config = dict(
    n_layer=9,
    d_model=384,
    n_head=6,
    n_kv_head=1,
    head_dim=64,
    d_mlp=1024,
    vocab_size=8192,
    activation='swiglu',
    norm='rmsnorm',
    norm_place='pre',
    norm_eps=1e-06,
    positions='rope',
    rope_base=10000.0,
    rope_fraction=1.0,
    qk_norm=True,
    attn_scale=0.125,
    bias='all',
    tie_embeddings=False,
    parallel_block=False,
    init='normal',
    init_std_qkv=0.0263,
    init_std_o=0.0,
    init_std_up=0.0263,
    init_std_down=0.0,
    optimizer='adamw',
    lr=0.00123,
    beta1=0.9,
    beta2=0.95,
    weight_decay=0.08,
    lr_head=0.00758,
    warmup_steps=344,
    schedule='wsd',
    decay_fraction=1.0,
    decay_shape='linear',
    final_lr_fraction=0.0,
    batch_tokens=131072,
    seq_len=1024,
    doc_mask=True,
    train_tokens=1312000000,
    steps=10010,
    dataset='wikipedia_en',
)
MLP neurons of a small language model. Each row is named by its layer, matrix (down: output weights) and neuron, and shows model dimensions 272-367. Each number is 500 + 50 x the weight over its row's rms, rounded and kept within 0 to 999. Numbers have three digits each. A neuron's up and down rows have the sign that makes its largest values positive.
After each neuron's rows, "fires before" lists the tokens most often just after its 100 highest values on Wikipedia text that the model never trained on.

L5.down45:462490495513459419527448492463527403567487477470518450461453520438597565495495488467455523484464501419473519486445489529491506598567527483560532508592537387470468544494525481486500513490480540491537492549473486511597586601478560538497540533588493519540482491506546527489506560561456606492
fires before: "\n\n", "\n", "- "

L5.down838:538496500536511515505546406465524576520533456623569583509493592485522580551466488468560403517542474415442474601426440511457505494481456476460609558504557395601471483536535521514488407532449465502439574450561482534570484546542558480524486489458578508533484560492457423429491554508473548496
fires before: "| ", "|"

L3.down862:536508541486538438540450437501652600473488479525422466482494373533436587564440532425465590494468521498476481486432495403469543474520496484513436528453538550577485465533513533374596545595437468496557441477437554546397515533479606477507461501464537491517439575469458463465495641463506437544
fires before: "a ", "\n\n", "an ", "the ", "born "

L3.down372:555584477474415447445477503501560491489541596476474568469578519446535461498427524468527451494543452545520514515537507467460467485499475429525456568629394508501511500486448471448549521440484519421463468455525472569503561472483412487481419465498500509505389494552490513441477568499532607581
fires before: ". ", ", ", ".", ": "

L3.down180:558443426453535508406482423591467485536485508495534460457547555533469477567546470491467569547405435480562511496398453580516601564432428530499526483474505481500510515467524540388494443489448478499498475498487522474564544536429355388516550413505365610478495509439497549407485460553512461531
fires before: ", ", ". ", ".", "'", "s "

L3.down956:476462447519598451456545503506563528485519511456524525410498365488536522541573440462593489533508485491632420503437445446541536548444510539502424500497378537553385478511522488458552529504507471497434450507460500586606498547444376453422509475466457470514489437508515591559472528424495535459
fires before: "|", "==", "| ", "\n"

L5.down718:495371462549530473519408503482432503449532560446587463486430561552492466443518458486479486493515481449460531486609503499530436446500519508442466371454470493519340522383496558507481488602481505532561508566484459521419457461560503446454479553542519481492525542469422478410479512479428452480
fires before: "\n", "\n\n"

L3.down415:498459574496538482514511513504475519508488496496500505543560526526487485520439519482520524493508529498502523524505517559497512538465513586451498509563492527497516495487479490512491543548530503524501465487570454492493532513506471493518506490493520484477474519467468516490559500462476476412
fires before: "| ", "- ", "==", "In ", "The "

L5.down692:500496500469586492432544492445485521430491503443490531541500563451423525497572453450536456553474460556485518522418544462481519541428561384481499590541411500554456504549530487478473501415508446462454434525499516479506595545562555527534523521451604602493449476493480560547566441458455540401
fires before: "–", ": ", "\n", ") ", ")", "-"

L5.down247:535502456533448571488509461548611532513521444518507460501568417535477561434472560537542493498614469526489545523431526397462578548552580461569536573521464490466594532464465543585484458447443511509571531452564471591470453443457534558525484487391540529587419548403508476479465513495448562603
fires before: ": ", ", ", "-", "in "

L3.down76:518493506460623508492489430524635429565429573491532457538455575520616517600431513532433461490525453412540467471495481580440482561473441434578474520527516509459433429417468521524540488454529468519602513495531548544554440550534431546513547410503432494528484549444506471465476486540447456406
fires before: "\n", "\n\n", "C"

L3.down564:495460526526528470502519459480454473497522492491489537515519478505505499532525522534529508506512455527469505568519502570474489494460512510450480519569513513533493485511488474475454515493522467528527502523569456496521484529492492486517512509508549546491516543539449472500517478526514493476
fires before: "| ", "The ", "He "

L3.down620:551421433502492526489456583510516471534514566507454532508546494519377516502410417479491494499493517615577514427542447474565465492615522477490472544515478535510546522487498522481515538442500527452494576530561499564529544559444588530546541506521465517560567552529402425420559561500427399531
fires before: "\n\n", "\n", ". ", ", ", "."

L3.down520:424466494441547502456480569452524461559492503453436481401520558554470496524476512384503426568484408479510453540505597504522512531495578475486449497411505467474463536445542452500498506552549466505467514466529487487543563450449567416583530485454550552551509513457559463443452356487475427390
fires before: ", ", ". ", "s"

L3.down111:525486619487444531478517524481576487481526523450516526630427472506495535450478621494523600538464537431427489524523366506467462459432456501481514445491519462517509557443465532543547446458533437460517543484546497503472560457403425489477475496480483595515530503384548524497531518521536446502
fires before: "–", ", ", ".", ". ", ")", ") "

L3.down98:566530479528481508576499495445511491483580439507472544524506518476460554520503513528489552560525404518515472454499567439516443430496604448466576471443493517399464489444392588519518507492457449489527520551464461548515537534478596472493474518516540541465490512558521522518545493383570475486
fires before: "', ", "'", "\n", "-"

L3.down256:438525523544601525480504432456519542508498584505586509462472529502499493456618592475429452559520456495512445543586487575455494546469555454507579522513484478542509525481525586507505444454512552526475445515569477517427473464432520499502443445429538579531549545558447559445491411541531556577
fires before: "\n", "\n\n", ", ", ". ", "in "

L3.down60:481492518501458489541535510447560558526442526489441509569439473522483509547409534401588525556556417502524519528447437487496533518491439457469533537555495563562573489524424528465462443573517525463487495576500553493359543453476507501471429554560540518533469530536513497388607431574513511591
fires before: "\n\n", "\n"

L3.down162:537652510510477447504484552504457440541462536541520569521540459434524443439553522478513509577618537483531476487491495535512569545606590458539506562471448476428471411519441497527590488535454519518465566483522580501561490470529518510416481421527498512520450486527520427450480475456512546520
fires before: ", ", ". ", ".", "'", ":"

L5.down149:442518493445480515475595559435444532495563561509530517483428486486587499479520466453502460522494450547431456515473484533395474563506545483569441501524520604519461523563510494525469445559649520427589541455509513501520497521458540500503443460484464529483401549617503497454544451453467467513
fires before: "\n", "\n\n"

L3.down628:584491461510395640447393414496531426509564453491547591505530568511476405553543412498418560546533543510600505509452540573514482503520476514590547474542431532451556537431509540607541514479524515578495610541473583466576524547531548515466579422514467479576481553547523480502484483549419425461
fires before: ", ", "==", ". ", "\n", "'", "; "

L3.down835:563534491526412491515604473470515522522490497510583463513499440511518490512483419416561508497385535543421448501432499519486467497481341497542484545556536513525513547523553498443526406476440519475467523547533433492525421495493492551529549512468529580489480547495511442459601523494507456484
fires before: "| ", "(", "0 ", "Ro", "1 ", "Fer"

L5.down215:563567495514483488509507620492534494531539401601629478474454561615581554576561486443524511498523520416398438408513433574553445518565559562471495572440500523462447459462425521522539502472500531472527491443422549522439434535579430479532453479548532492554416571468562465513447579544561397551
fires before: "\n\n", "000 ", "6", "000"

L3.down296:432468533522567547487509406461501517515464475598465477541489518527489458523440559449526505510421530557524569548477474475520517486491448532549501565536541440557525524579437456474494609444518431576466511489590507492512516554546409451482477509475584437498550511535430528512513406462512543431
fires before: "| ", "- "

L5.down102:550488490511450469525450532491473514556590450490393433465472445442467518495552510515497539550574506479584428523449508436383551484598566504468524553470520604436461521446581432457426500579448517493472533474512540625494513527447460434443494525535450499574412563512533488521406540455498494556
fires before: "| ", "|", ". ", "\n", ", "

L3.down615:492567452534436423447448491516490435505483497480426534457515534529589436511554488512350476544431562442523513573509510488522492465539502494504469415379463465349462394393504536465512513492495502510565511487455499500493512476517421426432517446458538491451500510513462473489547494503548428463
fires before: "| ", "|", "199", "200", "202"

L5.down919:447521402535527525414511439480461456544513550421549504504482515607473501451575520474568562443441470459556446517462496466494448457470535420457518485540510482451553614500496519505426475536506478455569517595443546497403524428499448511600442579566513522528488556547465507500414577536496440517
fires before: "| ", "(", "|", "9"

L3.down626:524542555500472480470464494488563473523585557489494472489513474504461502459472540470560632499494544482499469506547548422396481449529478442489527430455514425482523404465568573544427408471520565435463594508433530552472514588514527484470527523497541505503458517495462502495506493535547472471
fires before: "\n\n", "\n"

L3.down539:475505514450544478566546486500456479493514504482476510585510552519484504560433492517540541493494468489571448498503512478432469405540504528538511475534544475486456489443572495540441464462428485498553471451485495506451508505507569587526502496533492518488588542517512495457507525460497460492
fires before: "\n\n", "\n"

L5.down367:513523492517457476516515524447453419615485455561558514518509503540527451446619451492556472539594618458552546418479437445443545490533486526531478528428496547570528525376493625490420383479420525468530551393484514490547491472507499418462535419466530507535468553508490539447477441506493460489
fires before: "\n\n", "of ", "a ", "-"

L3.down600:570450465467423477567478564471489430439585378485471548396616519486467412504575488525473420466474459487556507514575433501542617506387461466515549503494487512492403513517453462493522486588467418482467463520451455501450570450502462434558482529540481525400602463461495453491404549550564519470
fires before: "| ", "\"", "V", "Digital ", "ing"

L3.down328:473533423518503534495442479554456509409495484538512596505583488512510423546527566437477392460539458475506419503490377560480489518495487447517500454462423503410514543406414556530507423526492574481562593466506488515475432527488482467538450501488469453524509497462567482457531456482524524515
fires before: "\n", "\n\n", ")", "."

L3.down17:563526516527555488496473449517568454485511509584406528537559434502485488456496543438462472491512588514434470517485411477478544557484498588420479556569465474581492526585487512461482571502550496498441529505518503587570578459477483571478543439483530490487515406434450519519604477523541593432
fires before: "| ", "- ", "==", "The ", "In "

L3.down380:520456530463508453483488520496487508470460497512564520474561442526435518553602495428419485524533555471540474544584550504564500494517513513530515524429575494536600469563511470462432492486483537452547432563516583447541505473607572515526454477525540476531444528490498489400446596539469527525
fires before: "| ", "life", "|", "#"

L3.down791:525510515465524473452555443409529542518432523485489512536534616431512602547528488493460407483456426476524538503560524484487509559510592471528536453492521443495522579555621531500555495517481397532402560576466533526523485502465539576535547420566560494443443523548481527513490465513548430510
fires before: ", ", ". ", ".", "\n"

L3.down187:472497477485461498602461608503512608441525494518520534493453481493455504493429525500542340504498508501481519525560444477514509502575508472485553513361564432506491475455419462411467502543460590514586508482525515456498531556454471521541437385483446501493445520426524560505417416468551450527
fires before: ", ", "| "

L3.down700:544540459448427509482484569543529486522456489448477538418455441568508616517483470522524446468430564534542405481456549527539523471509428482452479451396549500480515458463483469455583620444546571544513529530512532487505541581538522435558471453496517441591500516537397459487548591467552451415
fires before: "\n\n", "| ", "born "

L5.down171:538556503516498519548522451472621384427527477438413588584562581485524405516564485524492479595588517520448424529451549492530499575474418539495486544486450490514493457573541537419408495532483400524462471582527537502542502454585470501522592537468466523504621520538412490515499497520598594501
fires before: "| ", "— ", "|"

L3.down683:488456473497485497504523521523490536526490517506520569472466415564483489445539423457424432489485470497508477527608541536421552472445498566537550475398456429509448554452568376467491486542513563485471380519576577439503420467398515530513488510543497451557509539465502509498460461479448491479
fires before: "|", ".", "| ", ") ", "ec", ","

L3.down394:433448574471552596424576508518482472430524512510485477523411543447605444514526512537400475462511623418458473510405448522500446464625491484531469393453494445592540559497445485431496521446432486500556599491395433506519506434517554512470571443512535437481528429526515496432539455494585504464
fires before: ", ", ". ", "==", "% ", ".", "\n"

L3.down47:473611508400475468411506626399445506487543534433508480509504432463544534528552490489409488455564454538456437481506385535476476568492549490483484457569418504476470520499461575566438482490553377456514434477545486594435512505544481454523516561444444581507479513518491487467610438479487434530
fires before: "| ", "(", "\n", "and ", ", ", "– "

L3.down701:481445490499523513526477497589443465549438555510482461568433533470513467517507542518581465518475482546502519522439542486513437468489435492521501481608460481494547446527516389502393516543555453470462466522566498437450497474459520539500480548437463466473577488470472464407630327474586522493
fires before: "| ", "\n", "|"

L5.down600:546494489486439496465454606537475496527453450544478506488479490558557448627515510397525445595452470490376490459531577521502541543438480487560551510551437530465560475470520556495463606496488464546552575485513476462483427495507573472561459440443520557536441584449465402491576492602451444556
fires before: ". ", ", ", ".", "'"

L5.down331:458564510489444523541452468487523507451538617564582357491545520429462475453451449492588454481453451507442520507487479522434582508473574528570570498519432582553503543572508457540556518460472518482485573520475511445421531520410509557535432565435441481494501597425412502532480559426463461425
fires before: "| ", "3 ", "1 ", "|", "+"

L5.down629:494562480477443493452476492516450551403519605511407512508525508477467499527419461443474473481478486549476596503506439454513491527491429549473555472514445479511552518464508492529315512577478501491487508496538530447530615567583410498562533510550433491505585495476471485480569534440550479577
fires before: "| ", "0 ", "2 "

L3.down667:388498467536516527446469616534528452547513520482473495491488439474425389534510467471462483573530439500466431555562439657489534545531489464511470541439474438448535517483539470474523454489514536468469539544438498526427474483592463635555480512532458461485420527574522424429472591445520637496
fires before: ", ", ". ", ") ", "\n\n", "\n", "2"